Weights of a small transformer language model: untied embeddings, a variant of Muon for these matrices.
MLP neurons of a small language model. Each row is named by its layer, matrix (gate and up: input weights; down: output weights) and neuron, and shows model dimensions 80-143. Each number is 50 + 12 x the weight over its row's rms, rounded and kept within 0 to 99. A neuron's up and down rows have the sign that makes its largest values positive.
After each neuron's rows, "fires in" lists the words (lower case) most often at its 100 highest values on Wikipedia text that the model never trained on.

L5.gate170:33 40 54 56 32 49 44 35 36 55 69 53 60 37 41 55 60 52 71 55 58 46 63 37 52 43 50 47 58 59 39 36 44 54 32 57 44 54 48 58 69 49 58 58 56 56 28 50 43 33 27 56 39 47 30 77 57 60 45 28 48 64 51 33
L5.up170:62 41 65 49 50 33 30 47 39 57 68 43 56 29 58 48 63 33 50 65 64 39 51 67 62 61 55 42 67 59 47 35 45 53 39 59 44 45 59 45 47 53 62 57 41 62 42 41 43 56 45 36 59 42 49 70 49 48 27 27 60 66 32 40
L5.down170:37 44 43 48 57 50 59 50 52 52 38 55 59 98 47 46 74 43 79 34 43 35 53 49 33 43 53 31 74 40 64 66 45 58 50 65 48 53 37 58 65 38 35 85 41 27 47 48 78 30 40 49 51 66 42 56 45 59 63 36 62 53 54 63
fires in: "known", "however", "how", "lower", "knowledge", "unknown"

L3.gate274:41 45 65 47 71 39 35 50 48 57 52 33 47 36 38 64 49 41 55 52 51 33 48 58 36 57 47 42 53 21 59 29 49 57 67 40 60 52 54 65 41 41 38 49 50 57 37 47 26 43 43 39 56 48 51 40 51 61 69 41 58 55 51 54
L3.up274:36 56 57 78 67 43 36 56 50 40 33 19 40 57 45 39 46 56 56 51 63 59 35 37 52 59 48 41 46 47 59 69 59 33 47 60 56 48 54 24 52 59 46 66 56 54 50 57 58 31 40 40 74 72 50 32 43 71 41 49 50 57 54 70
L3.down274:34 41 78 36 71 49 56 59 37 26 74 66 57 56 43 49 78 35 49 51 43 50 56 52 41 50 63 58 50 51 50 56 60 39 48 23 36 38 61 65 51 42 44 67 59 47 62 56 50 51 35 54 68 51 30 51 61 53 46 51 46 54 60 54
fires in: "this", "each", "john", "technology"

L14.gate260:56 40 28 30 49 42 39 51 41 47 52 39 59 60 51 80 65 51 62 41 60 44 40 49 47 55 59 46 65 59 57 56 57 65 51 39 48 51 72 54 42 69 29 55 54 33 59 13 46 46 53 54 41 51 60 61 54 46 35 33 52 64 44 62
L14.up260:64 40 59 47 44 21 33 31 34 55 49 37 48 41 53 66 68 64 44 46 56 65 57 40 42 69 47 62 38 49 64 58 54 19 28 34 59 58 32 60 35 62 43 63 59 44 47 57 67 32 71 68 40 41 35 51 61 41 60 26 41 62 57 46
L14.down260:50 52 38 39 34 48 23 41 42 42 60 62 46 47 67 27 68 51 57 72 44 42 54 52 51 69 31 46 50 58 40 56 58 46 41 65 37 64 54 45 55 53 43 51 51 50 55 44 66 23 35 69 36 48 59 33 51 39 56 75 62 57 73 57
fires in: "january", "july", "august", "june", "april"

L4.gate112:47 40 41 49 55 61 69 57 32 70 49 52 48 66 33 43 56 37 67 59 55 45 53 31 69 43 35 56 45 32 53 12 81 51 66 35 53 49 48 54 51 67 33 61 63 30 80 64 61 51 58 68 46 35 53 44 30 40 42 52 29 51 44 40
L4.up112:49 45 46 63 54 38 59 52 45 56 31 51 42 43 60 60 53 82 81 39 53 59 41 37 81 39 50 42 42 41 70 48 56 18 56 61 69 57 44 38 58 62 67 64 47 57 55 36 68 59 51 50 46 26 64 56 27 37 63 50 50 30 43 44
L4.down112:51 30 46 32 51 65 60 75 64 15 51 44 40 47 41 53 44 37 22 43 42 67 46 57 61 61 65 49 57 47 45 40 58 27 57 66 56 34 51 56 53 46 49 55 42 68 60 50 65 39 53 56 67 36 50 68 41 56 43 60 57 49 64 59
fires in: "would", "women", "house", "could", "two"

L3.gate205:46 48 49 55 48 57 32 63 42 69 49 26 57 50 50 42 46 57 22 27 51 36 76 59 55 37 57 62 63 46 57 67 44 21 72 44 48 78 38 45 37 32 61 56 60 51 52 61 41 36 54 43 40 67 41 43 55 44 52 50 50 42 37 37
L3.up205:47 43 49 59 55 43 64 64 29 45 35 57 49 54 40 54 47 51 22 17 44 45 51 69 35 38 50 43 55 56 47 48 55 63 45 39 62 78 36 46 61 52 45 45 46 70 71 36 63 53 37 72 40 61 50 51 51 47 49 53 47 57 55 40
L3.down205:61 40 52 51 47 44 60 41 47 70 43 67 48 26 36 60 46 44 40 53 42 38 36 57 52 47 64 51 36 61 52 26 36 74 52 53 62 54 28 38 56 42 48 62 47 46 34 56 66 60 28 35 44 46 54 54 16 73 46 48 42 60 71 40
fires in: "film", "following", "performance", "followed", "folk"

L2.gate66:66 38 56 40 63 43 43 60 61 62 42 52 48 47 62 37 57 60 45 36 42 48 39 56 48 75 64 43 52 39 49 56 52 53 39 44 59 52 34 30 49 35 54 65 50 61 44 41 40 43 77 52 29 57 47 46 38 39 52 60 44 42 48 38
L2.up66:60 52 37 42 60 47 33 70 62 67 30 37 52 46 74 35 57 57 46 49 39 39 24 49 48 53 58 31 53 51 64 66 41 42 46 35 50 43 38 51 34 57 79 59 35 59 55 49 57 49 52 58 14 53 45 52 50 31 47 55 34 53 43 41
L2.down66:42 47 50 56 53 54 39 50 55 38 60 45 55 71 71 46 48 50 49 48 55 45 24 67 32 65 49 47 56 61 44 46 68 60 54 45 26 54 18 41 21 53 51 54 28 70 49 37 44 46 49 42 40 56 43 62 31 51 58 52 39 49 34 59
fires in: "moved", "love", "robert", "modern", "movie", "move"

L4.gate330:50 64 26 20 65 36 63 53 46 48 44 46 43 45 57 59 46 60 63 59 42 57 54 56 56 45 59 48 50 45 72 57 72 46 27 36 52 57 73 46 33 66 67 46 49 56 72 53 38 36 45 37 66 32 77 71 49 52 38 61 67 54 72 64
L4.up330:44 45 67 35 52 49 24 84 41 53 32 53 43 33 64 56 54 38 47 53 34 71 52 61 31 66 57 60 50 45 48 45 57 43 33 68 48 41 60 44 39 64 58 54 52 39 60 52 49 56 45 46 64 52 47 46 53 58 44 47 59 53 58 52
L4.down330:54 62 56 39 53 40 35 59 35 70 27 36 64 47 39 38 56 55 42 34 70 63 66 43 57 72 36 33 43 43 39 33 68 49 55 40 58 49 56 33 65 67 47 45 65 27 40 51 46 41 49 30 48 34 47 72 50 50 73 35 48 62 25 64
fires in: "been", "km", "government", "median"

L5.gate414:48 43 45 61 42 50 27 43 42 69 43 55 49 27 35 54 70 48 49 50 29 51 52 33 25 60 42 58 43 61 41 61 55 36 69 55 53 40 61 56 45 70 51 52 47 62 46 73 64 44 55 27 44 46 55 59 47 33 46 24 42 23 49 56
L5.up414:37 57 59 72 56 35 51 46 47 60 76 38 61 74 53 51 47 54 27 54 28 69 35 60 45 44 45 62 54 48 43 55 58 51 45 39 42 45 39 64 49 43 52 68 38 41 76 26 64 60 42 54 70 52 58 46 35 38 50 20 65 46 53 41
L5.down414:66 54 56 76 48 39 45 53 48 44 58 58 53 47 35 67 54 48 41 43 38 53 58 47 52 52 51 47 50 45 39 48 56 78 52 23 65 55 49 49 50 52 40 56 53 40 51 54 68 53 45 14 35 48 63 67 67 55 61 42 48 50 48 66
fires in: "first", "second", "km", "third", "3rd", "5th"

L3.gate86:69 52 42 36 54 67 55 25 56 47 55 47 52 49 43 70 43 57 72 30 54 51 67 45 33 34 54 43 53 60 58 09 43 55 62 50 60 50 46 65 34 78 42 38 50 36 39 32 43 40 51 71 54 39 62 40 52 66 50 42 49 37 41 51
L3.up86:48 57 33 55 57 68 57 60 53 57 35 59 40 45 61 34 72 30 65 51 43 50 60 65 60 45 63 59 60 46 37 66 39 36 40 49 39 63 73 39 46 53 54 63 29 67 24 57 58 31 50 62 35 44 54 71 51 54 76 58 27 50 64 66
L3.down86:24 26 50 59 31 53 38 61 52 52 44 65 64 65 63 72 32 40 47 40 52 50 65 44 62 46 61 55 53 14 48 51 44 22 51 33 52 67 51 39 56 66 63 50 49 51 36 54 41 55 64 35 37 47 58 45 69 60 47 53 52 34 33 59
fires in: "local", "location", "located", "vocals"

L3.gate41:59 23 50 73 62 59 39 49 39 59 76 60 32 31 58 58 48 56 54 48 29 76 48 71 48 32 40 50 46 67 62 73 70 46 44 53 58 43 49 59 62 78 31 37 33 64 28 50 65 48 52 53 50 38 47 35 70 50 44 54 40 42 38 57
L3.up41:51 46 69 60 60 61 57 47 32 57 39 53 47 44 50 50 33 35 52 63 25 51 53 71 43 31 42 48 44 65 70 55 61 42 34 42 72 52 32 54 44 57 51 51 31 48 59 47 56 62 47 47 38 57 49 51 59 57 50 70 30 65 49 52
L3.down41:22 46 53 37 37 57 58 51 82 59 54 46 69 66 53 45 79 60 70 63 58 66 45 28 45 77 54 57 76 58 69 57 39 35 51 44 41 52 59 88 35 39 35 64 45 37 45 35 47 49 48 61 62 57 42 57 25 47 64 68 75 38 84 36
fires in: "between", "february", "western", "hunt", "nebraska"

L8.gate255:55 32 38 55 48 56 45 47 49 71 31 50 52 51 54 41 41 42 41 45 36 47 40 56 28 61 63 52 45 56 56 46 67 49 57 47 58 43 35 41 46 61 48 36 41 89 53 54 66 44 64 53 55 54 25 51 51 39 50 36 44 48 43 49
L8.up255:47 79 53 39 44 74 38 52 37 59 31 35 43 51 12 40 64 60 44 46 57 45 50 42 42 53 57 34 44 52 18 37 51 43 21 46 35 48 39 32 38 51 40 69 59 34 62 37 45 41 59 42 38 46 32 70 72 43 51 52 62 51 63 34
L8.down255:50 54 60 62 51 54 67 37 69 41 61 43 73 58 55 54 48 43 60 54 49 58 65 35 30 59 39 58 44 54 44 45 28 65 54 45 35 31 34 31 71 48 42 43 57 20 40 45 35 32 69 53 56 56 49 36 54 37 73 49 36 50 44 61
fires in: "was", "as", "remained", "lies", "lands", "is"

L3.gate19:32 51 47 60 57 37 58 89 61 55 57 46 48 76 72 71 62 46 50 38 45 62 51 37 58 44 50 30 46 58 47 53 42 66 71 60 34 54 64 54 44 55 45 52 58 52 64 54 75 41 34 40 48 58 61 52 43 56 46 47 57 31 65 45
L3.up19:44 53 37 29 62 63 62 44 51 63 31 43 44 35 53 45 48 37 44 53 59 55 39 58 58 40 60 21 44 53 52 59 28 51 66 47 44 57 47 62 38 55 53 55 64 45 33 35 60 61 43 49 46 53 39 40 54 65 52 33 47 18 50 41
L3.down19:48 73 29 55 62 57 34 43 55 51 32 22 46 40 37 39 52 44 47 77 51 52 56 50 44 52 44 45 27 48 29 52 48 42 54 42 44 55 58 72 25 63 36 62 46 59 43 64 54 52 47 52 62 46 36 46 45 70 24 51 65 52 43 66
fires in: "being", "due", "death", "hospital", "does", "upon"

L3.gate417:35 52 49 48 57 62 23 10 51 60 56 45 55 36 60 58 61 58 55 48 56 49 73 48 50 68 47 24 64 37 72 43 58 58 40 53 41 52 67 43 34 42 46 58 42 64 47 61 40 43 61 65 65 50 56 46 27 49 52 34 44 48 47 47
L3.up417:61 63 61 61 32 60 33 71 53 62 72 21 39 56 44 64 42 26 41 47 39 34 67 51 25 56 48 73 52 53 53 47 49 53 38 40 58 62 61 60 49 54 28 48 52 46 30 48 53 52 41 39 38 43 29 54 49 71 54 49 44 58 60 57
L3.down417:73 62 64 50 51 49 46 42 65 61 59 27 54 53 57 55 69 56 41 24 46 43 44 38 45 56 33 78 46 46 75 38 28 51 45 54 42 54 44 73 49 64 47 52 54 64 53 45 44 56 58 54 60 39 24 52 40 58 74 41 32 64 82 47
fires in: "e", "competition", "set", "championship", "as", "settled"

L5.gate256:38 54 42 66 50 32 46 64 33 58 63 46 58 78 62 44 33 45 46 48 57 45 45 31 47 43 51 50 62 32 45 55 31 47 49 79 38 54 37 43 70 56 38 51 57 40 73 42 32 56 61 65 52 43 39 54 39 23 48 28 47 73 32 45
L5.up256:69 44 56 41 50 42 48 59 65 45 45 65 53 49 54 54 63 43 40 56 21 41 49 52 44 49 53 44 56 63 41 26 45 44 36 78 51 54 43 69 68 59 45 47 62 24 50 29 49 71 63 51 45 59 43 46 61 49 60 61 34 85 51 81
L5.down256:46 52 47 49 67 79 57 44 52 48 55 61 64 50 42 51 67 60 44 14 54 53 54 60 25 47 62 37 57 36 38 68 65 38 34 34 57 57 68 48 30 44 49 58 43 70 46 38 53 53 36 82 79 44 45 62 63 54 52 38 40 68 58 33
fires in: "award", "field", "carolina", "awards", "scientific", "awarded"

L5.gate209:27 51 46 48 62 51 47 53 52 56 44 44 42 44 45 37 51 61 53 58 64 51 49 43 53 47 51 47 35 52 47 64 55 32 50 45 64 47 68 51 33 40 51 49 44 34 64 51 53 46 41 90 53 37 45 56 64 06 59 41 57 46 52 48
L5.up209:55 72 29 46 56 42 49 28 62 46 50 45 61 53 51 26 57 70 64 49 38 58 34 51 38 39 61 55 60 54 49 43 64 28 46 47 62 47 47 47 47 64 53 45 62 39 49 48 48 61 40 41 40 45 43 46 65 38 42 47 54 49 63 34
L5.down209:43 58 69 35 56 48 27 53 52 71 50 50 48 52 49 33 57 41 44 63 67 30 43 49 42 39 39 49 46 42 68 37 57 55 56 51 53 45 41 72 64 45 48 45 55 29 34 59 56 36 57 58 46 37 59 48 53 36 53 72 45 49 63 38
fires in: "government", "western", "modern", "building", "governor"

L3.gate287:51 38 63 58 38 41 42 67 34 58 48 77 48 31 37 48 72 71 54 57 47 71 47 38 52 53 54 31 51 35 71 31 47 46 43 54 66 56 18 47 52 52 45 54 63 51 30 27 64 41 64 46 46 19 61 52 37 56 43 38 68 45 47 55
L3.up287:44 27 74 58 36 47 78 39 66 44 59 25 31 46 57 40 45 60 39 38 68 65 54 50 35 44 53 28 65 24 46 40 50 48 51 52 65 53 37 64 48 57 46 45 65 30 30 46 68 41 53 60 68 45 49 56 40 30 50 60 52 49 50 67
L3.down287:52 47 65 42 47 70 66 54 51 41 76 59 56 49 52 81 58 43 45 45 60 25 59 59 36 72 68 49 81 50 48 65 62 46 34 34 53 49 36 63 49 52 49 46 49 27 43 40 47 50 37 60 55 44 53 51 47 20 41 66 48 47 49 61
fires in: "for", "former"

L3.gate286:41 46 37 51 47 54 33 29 45 63 50 41 55 43 33 37 39 38 71 58 21 48 37 51 42 49 27 60 38 56 56 48 25 44 69 33 48 47 74 44 59 57 50 68 42 49 56 56 48 42 47 55 40 67 77 38 51 34 73 35 62 21 44 50
L3.up286:73 52 49 49 51 73 61 43 80 35 69 57 34 57 23 70 27 72 36 69 45 55 48 61 57 72 70 62 59 40 51 49 54 70 60 44 49 48 40 52 64 41 63 56 38 51 61 48 33 46 45 51 47 75 71 45 48 46 45 21 62 34 40 70
L3.down286:66 33 43 46 62 35 62 78 50 35 40 69 38 43 52 38 48 60 45 56 48 37 31 56 60 51 29 64 39 50 41 60 59 54 46 71 52 51 42 45 37 55 58 49 53 37 54 36 50 54 45 39 62 69 58 55 59 29 38 73 47 42 60 62
fires in: "its", "s", "kreskin", "version", "itself", "mission"

L3.gate244:58 36 51 54 46 43 59 38 53 46 36 56 52 67 51 33 58 36 62 43 60 36 51 53 43 48 55 49 56 53 76 40 51 29 47 47 21 44 19 48 47 55 53 57 66 47 45 45 72 41 42 38 56 67 48 50 51 61 63 35 45 54 56 44
L3.up244:44 50 53 53 45 41 61 40 38 60 63 38 44 46 49 41 53 34 58 56 53 47 72 53 57 68 47 43 55 41 72 54 55 45 27 65 45 42 55 49 68 48 83 66 39 56 45 33 49 42 31 53 51 58 52 32 46 35 23 31 48 67 44 63
L3.down244:48 66 49 33 49 72 39 36 64 27 52 45 58 76 53 76 72 57 60 49 68 47 48 57 74 55 47 56 50 75 56 65 60 30 39 37 37 52 41 67 50 72 51 70 51 46 42 52 62 41 60 40 60 51 78 50 53 57 54 38 55 56 47 38
fires in: "song", "against", "again", "kong", "georgia", "uk"

L8.gate80:24 39 41 49 61 62 47 75 49 55 46 70 47 37 29 70 41 62 59 53 55 43 48 44 37 59 49 50 54 35 54 48 59 55 36 54 42 50 45 61 65 68 48 59 63 30 63 54 60 39 47 39 56 44 55 65 30 22 29 48 46 45 52 49
L8.up80:41 53 75 52 43 50 35 46 52 54 50 44 42 68 53 41 55 35 42 34 47 62 64 40 39 59 42 50 24 39 48 46 39 32 59 81 49 27 51 54 50 45 51 44 65 49 36 51 49 56 59 62 50 63 41 34 39 41 57 67 40 53 35 71
L8.down80:50 56 54 48 76 58 17 29 55 55 48 56 57 69 77 61 68 54 46 42 65 63 27 47 47 21 39 53 58 59 44 43 77 41 61 55 43 66 43 45 49 38 43 44 58 54 35 50 54 39 25 57 43 49 58 61 47 55 65 56 46 72 41 43
fires in: "chief", "left", "former", "currently", "royal"

L3.gate366:48 41 27 37 49 52 45 47 56 61 57 51 50 37 40 55 56 57 54 40 41 37 70 62 47 64 42 41 27 47 48 31 49 46 56 38 58 59 58 49 57 47 47 49 43 63 34 54 64 45 60 81 52 76 67 37 57 42 35 20 52 53 45 64
L3.up366:67 44 59 40 47 61 35 52 45 52 60 41 50 44 38 70 41 32 53 60 44 56 55 46 58 60 54 53 46 43 35 44 57 59 67 44 54 52 44 39 30 51 40 70 51 60 46 73 36 58 30 75 51 68 40 47 55 53 25 29 68 68 43 53
L3.down366:31 67 62 67 63 27 41 50 44 46 55 46 50 50 24 48 41 57 38 21 57 50 50 90 49 59 48 45 55 43 51 32 52 56 46 44 45 62 55 44 63 53 43 33 41 45 55 62 48 33 52 48 22 55 50 49 38 41 45 46 28 33 58 52
fires in: "national", "its", "york", "those", "itself", "bank"

L10.gate61:52 52 54 42 44 46 34 53 64 69 52 23 47 53 48 51 54 54 60 30 43 59 61 31 24 62 36 49 54 47 66 37 49 51 42 28 65 34 54 48 60 55 50 38 54 59 35 37 55 38 43 46 51 63 54 50 31 59 58 66 24 52 47 55
L10.up61:53 66 50 57 39 33 33 29 55 37 65 24 19 55 33 33 56 60 47 60 65 49 65 77 43 46 78 52 59 48 33 53 68 50 42 78 54 56 37 53 39 57 37 43 50 53 35 48 56 46 43 42 49 45 48 52 38 81 61 48 48 51 52 52
L10.down61:55 40 82 53 50 37 47 37 50 55 46 29 49 41 52 45 38 70 46 42 36 56 69 41 51 31 53 70 50 59 46 51 37 47 48 62 70 67 31 48 56 54 36 44 57 48 78 38 59 72 51 59 48 59 55 65 34 43 65 66 33 58 50 43
fires in: "as", "assignments"

L4.gate469:48 39 72 37 41 23 62 27 33 43 41 56 32 39 55 70 78 24 57 62 34 53 47 57 53 57 60 53 52 65 61 50 71 46 48 62 31 38 42 47 30 70 42 30 48 55 38 45 58 57 60 38 46 46 64 58 50 48 51 52 46 35 62 57
L4.up469:39 44 52 52 44 19 38 35 46 69 66 50 16 36 49 63 56 54 57 37 48 49 40 24 41 66 34 57 54 61 55 53 47 53 39 33 52 58 42 50 34 63 31 75 40 51 71 62 60 38 49 25 40 57 60 62 44 58 53 59 52 55 32 65
L4.down469:49 25 48 52 72 45 49 64 59 56 67 54 69 53 28 42 42 61 36 67 56 50 45 42 48 50 45 54 41 65 57 32 37 59 55 47 80 43 64 44 48 40 25 45 69 31 66 60 55 42 54 40 57 46 46 53 38 43 58 53 67 48 49 47
fires in: "world", "first", "second", "often", "towards", "worldwide"

L10.gate509:32 48 35 29 36 65 69 60 70 60 72 72 49 43 35 49 54 37 58 64 49 46 49 57 54 62 59 41 60 55 53 43 59 49 25 73 68 61 42 54 42 55 52 55 50 48 37 47 59 32 43 50 46 51 32 59 52 08 26 61 53 66 32 38
L10.up509:34 55 48 45 36 36 22 43 37 37 31 29 54 46 35 50 43 47 64 53 58 58 52 49 52 52 45 43 39 24 52 32 65 70 28 59 57 49 52 55 63 88 34 40 20 65 66 27 40 46 49 57 50 58 40 41 42 57 22 44 58 43 62 72
L10.down509:69 39 48 43 63 51 41 47 66 63 62 53 27 36 60 57 61 51 45 52 44 48 46 63 53 58 49 73 57 55 59 53 40 32 55 59 34 35 32 68 49 56 59 58 47 42 57 66 58 53 35 42 44 70 24 57 70 63 58 49 58 75 37 40
fires in: "from", "of", "between", "on"

L8.gate455:53 53 61 67 54 46 50 49 34 39 44 57 48 55 55 63 66 45 48 39 57 71 60 43 44 56 32 45 42 47 64 66 51 43 42 40 51 61 42 48 52 50 41 44 28 59 51 33 58 48 41 60 56 64 58 40 25 78 39 47 64 49 31 34
L8.up455:43 31 63 70 39 52 56 47 15 38 28 22 44 50 32 45 77 46 47 49 40 38 54 40 62 57 44 49 46 48 61 37 66 53 44 67 55 66 33 50 57 54 38 55 38 39 41 50 73 49 54 41 57 46 47 56 50 62 58 52 52 31 48 32
L8.down455:55 27 48 43 32 35 68 47 41 44 53 57 66 61 44 66 52 55 46 48 50 52 70 47 35 52 48 48 24 73 55 70 59 53 49 36 57 54 62 60 80 54 42 53 52 39 53 53 58 79 78 49 34 47 57 43 52 64 56 58 49 66 37 56
fires in: "as", "known", "influence", "daughter"

L4.gate427:68 64 55 81 44 57 65 58 36 72 55 66 64 61 22 52 65 47 55 34 70 60 37 59 43 54 55 50 57 48 69 47 51 76 74 42 55 44 42 50 54 41 53 51 41 66 42 57 64 29 59 52 47 43 43 59 54 43 61 41 35 50 56 56
L4.up427:51 31 75 49 58 50 39 59 71 57 50 62 62 36 56 54 63 41 53 65 58 58 49 66 46 70 56 43 36 53 35 47 49 49 48 58 36 41 52 46 53 51 54 53 81 39 42 39 61 64 43 63 55 59 39 31 71 50 48 51 56 56 64 36
L4.down427:56 32 59 55 49 58 60 36 64 26 48 29 57 44 45 79 48 53 39 76 47 52 51 44 46 53 61 43 72 66 39 48 41 68 74 60 53 52 60 31 72 74 68 39 64 40 60 29 51 60 49 64 42 66 39 42 44 31 52 39 34 63 59 38
fires in: "an", "any", "another", "announced", "anti"

L9.gate148:58 46 64 50 38 46 50 62 62 44 76 37 49 62 59 49 70 43 39 60 57 30 47 90 60 46 33 44 34 45 57 60 47 53 45 48 55 58 51 58 47 57 44 62 57 40 53 57 70 40 22 47 20 35 39 62 43 52 49 51 34 79 61 58
L9.up148:37 58 51 48 67 54 52 56 61 53 57 62 49 59 50 26 62 45 57 57 75 48 55 77 41 46 64 53 36 56 42 42 56 49 48 63 42 38 39 72 54 57 33 44 55 50 44 52 65 55 29 32 43 38 55 62 52 45 54 41 48 66 49 51
L9.down148:58 53 46 40 62 44 60 36 46 58 49 54 56 28 43 47 48 60 28 54 38 34 47 84 42 38 52 58 57 57 56 41 28 41 35 48 31 40 66 75 46 56 37 50 31 40 43 56 40 65 42 48 48 49 33 59 71 62 53 59 52 45 71 55
fires in: "due", "up", "around", "over", "upon", "down"

L8.gate6:44 37 46 48 59 55 62 34 38 51 50 58 60 30 50 59 64 67 47 58 53 81 31 57 58 47 43 57 51 36 67 57 71 42 27 62 38 54 56 51 60 55 26 55 47 47 53 43 56 46 60 35 62 40 48 35 49 57 56 72 46 63 57 51
L8.up6:36 61 54 56 57 64 59 47 36 57 61 36 58 38 51 49 36 39 46 53 61 66 40 41 45 76 45 21 26 50 41 23 65 51 32 66 40 63 43 44 62 40 58 39 68 50 42 33 34 56 22 34 36 66 54 39 27 56 43 57 62 48 47 59
L8.down6:62 45 56 52 59 50 52 46 50 43 66 37 37 49 37 33 35 60 33 37 31 52 35 42 31 66 86 61 39 70 44 57 78 27 60 50 57 39 47 63 77 37 45 42 58 63 50 40 38 56 49 51 48 30 45 34 50 40 40 54 43 53 69 63
fires in: "of"

L10.gate349:57 54 50 62 60 52 51 46 55 55 50 46 37 57 67 58 79 50 73 49 46 47 37 23 46 48 69 44 60 28 58 38 62 53 28 56 22 45 39 41 42 67 52 49 28 52 53 46 55 47 78 45 57 58 46 34 59 62 31 59 45 43 48 58
L10.up349:45 64 47 41 42 61 80 45 72 62 46 49 64 46 60 47 61 60 63 55 49 42 68 46 38 22 61 55 34 52 53 58 65 37 30 51 47 53 62 44 40 49 48 49 76 39 61 41 35 44 46 41 56 46 59 48 36 40 49 41 68 71 46 59
L10.down349:43 47 34 60 56 40 47 09 38 56 31 37 44 57 23 51 60 57 41 48 68 38 43 38 46 56 62 53 67 62 30 60 47 56 62 71 22 43 64 54 52 45 29 49 55 55 42 64 68 40 40 39 57 41 46 63 45 59 60 42 39 59 62 59
fires in: "of", "on", "lower"

L9.gate486:63 58 54 51 24 60 69 51 71 44 51 53 51 12 53 34 58 72 61 54 57 45 40 56 48 26 48 57 68 59 55 58 57 35 55 38 38 41 48 50 23 45 46 47 60 50 48 68 53 61 41 34 52 46 22 41 34 49 55 44 56 57 48 39
L9.up486:41 77 52 40 40 70 54 46 61 44 63 51 77 57 59 53 52 40 42 53 46 33 54 50 23 44 58 68 56 38 65 66 51 59 44 56 63 43 34 60 35 62 49 44 56 39 61 50 75 42 54 62 59 27 19 49 30 36 50 38 49 54 38 67
L9.down486:54 29 60 37 54 34 56 33 55 80 62 46 35 51 50 62 51 50 43 30 75 73 64 50 45 42 54 63 82 60 35 47 61 65 42 29 60 49 39 67 77 57 65 41 40 48 28 61 59 56 58 63 28 42 30 41 28 33 35 44 45 48 55 65
fires in: "for", "of", "performance", "information"

L10.gate323:52 36 40 51 34 58 39 65 37 53 42 49 55 57 55 55 80 47 57 45 58 63 67 52 29 56 68 80 63 66 62 55 46 55 59 56 52 54 42 29 51 34 21 54 48 49 42 67 42 50 63 38 54 63 52 40 33 38 46 54 62 46 34 53
L10.up323:58 52 52 45 32 68 41 50 64 18 26 65 61 57 39 39 31 64 57 42 40 47 61 56 62 64 46 33 50 28 45 38 47 52 48 76 56 57 50 62 47 53 35 41 40 25 48 47 58 54 49 57 33 68 39 74 54 71 39 61 65 57 50 55
L10.down323:60 49 41 45 56 30 61 56 53 47 65 49 50 50 54 36 43 45 38 42 30 63 48 74 43 42 57 46 74 42 54 44 60 50 68 58 48 58 39 55 51 46 44 40 62 34 23 51 52 46 70 39 50 58 35 72 46 61 49 39 56 50 45 70
fires in: "on", "one", "under", "at", "of"

L7.gate22:50 35 57 23 48 40 44 70 32 63 59 52 45 33 58 56 51 51 32 55 56 55 57 64 19 51 38 36 58 36 60 55 64 42 46 51 41 66 39 69 25 59 50 56 70 58 60 56 47 44 51 45 49 57 64 39 50 22 48 40 17 45 39 49
L7.up22:70 43 55 45 37 54 52 46 49 58 43 57 52 44 46 50 41 74 36 53 49 57 63 58 60 55 60 31 43 34 59 55 61 46 67 67 67 50 41 55 61 54 38 46 45 56 53 33 38 48 41 38 51 68 60 35 49 21 54 59 53 36 36 37
L7.down22:64 32 41 48 42 66 65 63 49 48 68 59 51 40 45 86 55 53 54 54 60 52 60 47 38 51 62 38 65 70 62 38 45 57 46 50 62 53 61 71 67 49 45 39 47 58 39 53 57 47 41 49 51 35 55 37 42 28 45 86 61 55 55 41
fires in: "for", "former", "form", "forces"

L8.gate398:40 47 31 52 54 34 56 49 49 42 58 46 57 42 34 69 64 35 54 74 66 40 39 64 54 69 51 34 40 65 43 56 36 51 58 35 42 48 43 43 45 38 26 51 54 39 37 36 53 36 53 59 49 49 54 72 58 53 48 43 38 43 65 73
L8.up398:42 39 44 62 60 60 35 56 34 38 39 54 29 34 67 32 64 41 50 64 63 36 63 58 52 56 49 52 48 61 53 45 50 24 55 57 59 34 39 48 32 39 42 55 66 50 46 52 74 53 63 53 51 60 46 64 58 20 35 60 35 54 52 49
L8.down398:79 44 32 37 40 58 32 60 51 34 48 30 61 53 63 55 52 36 55 48 60 40 68 52 83 38 52 51 52 54 45 33 45 46 46 32 51 46 56 62 61 66 61 49 47 50 54 71 50 59 41 33 58 69 36 43 53 58 53 61 36 54 31 47
fires in: "november", "washington", "where", "also", "march", "which"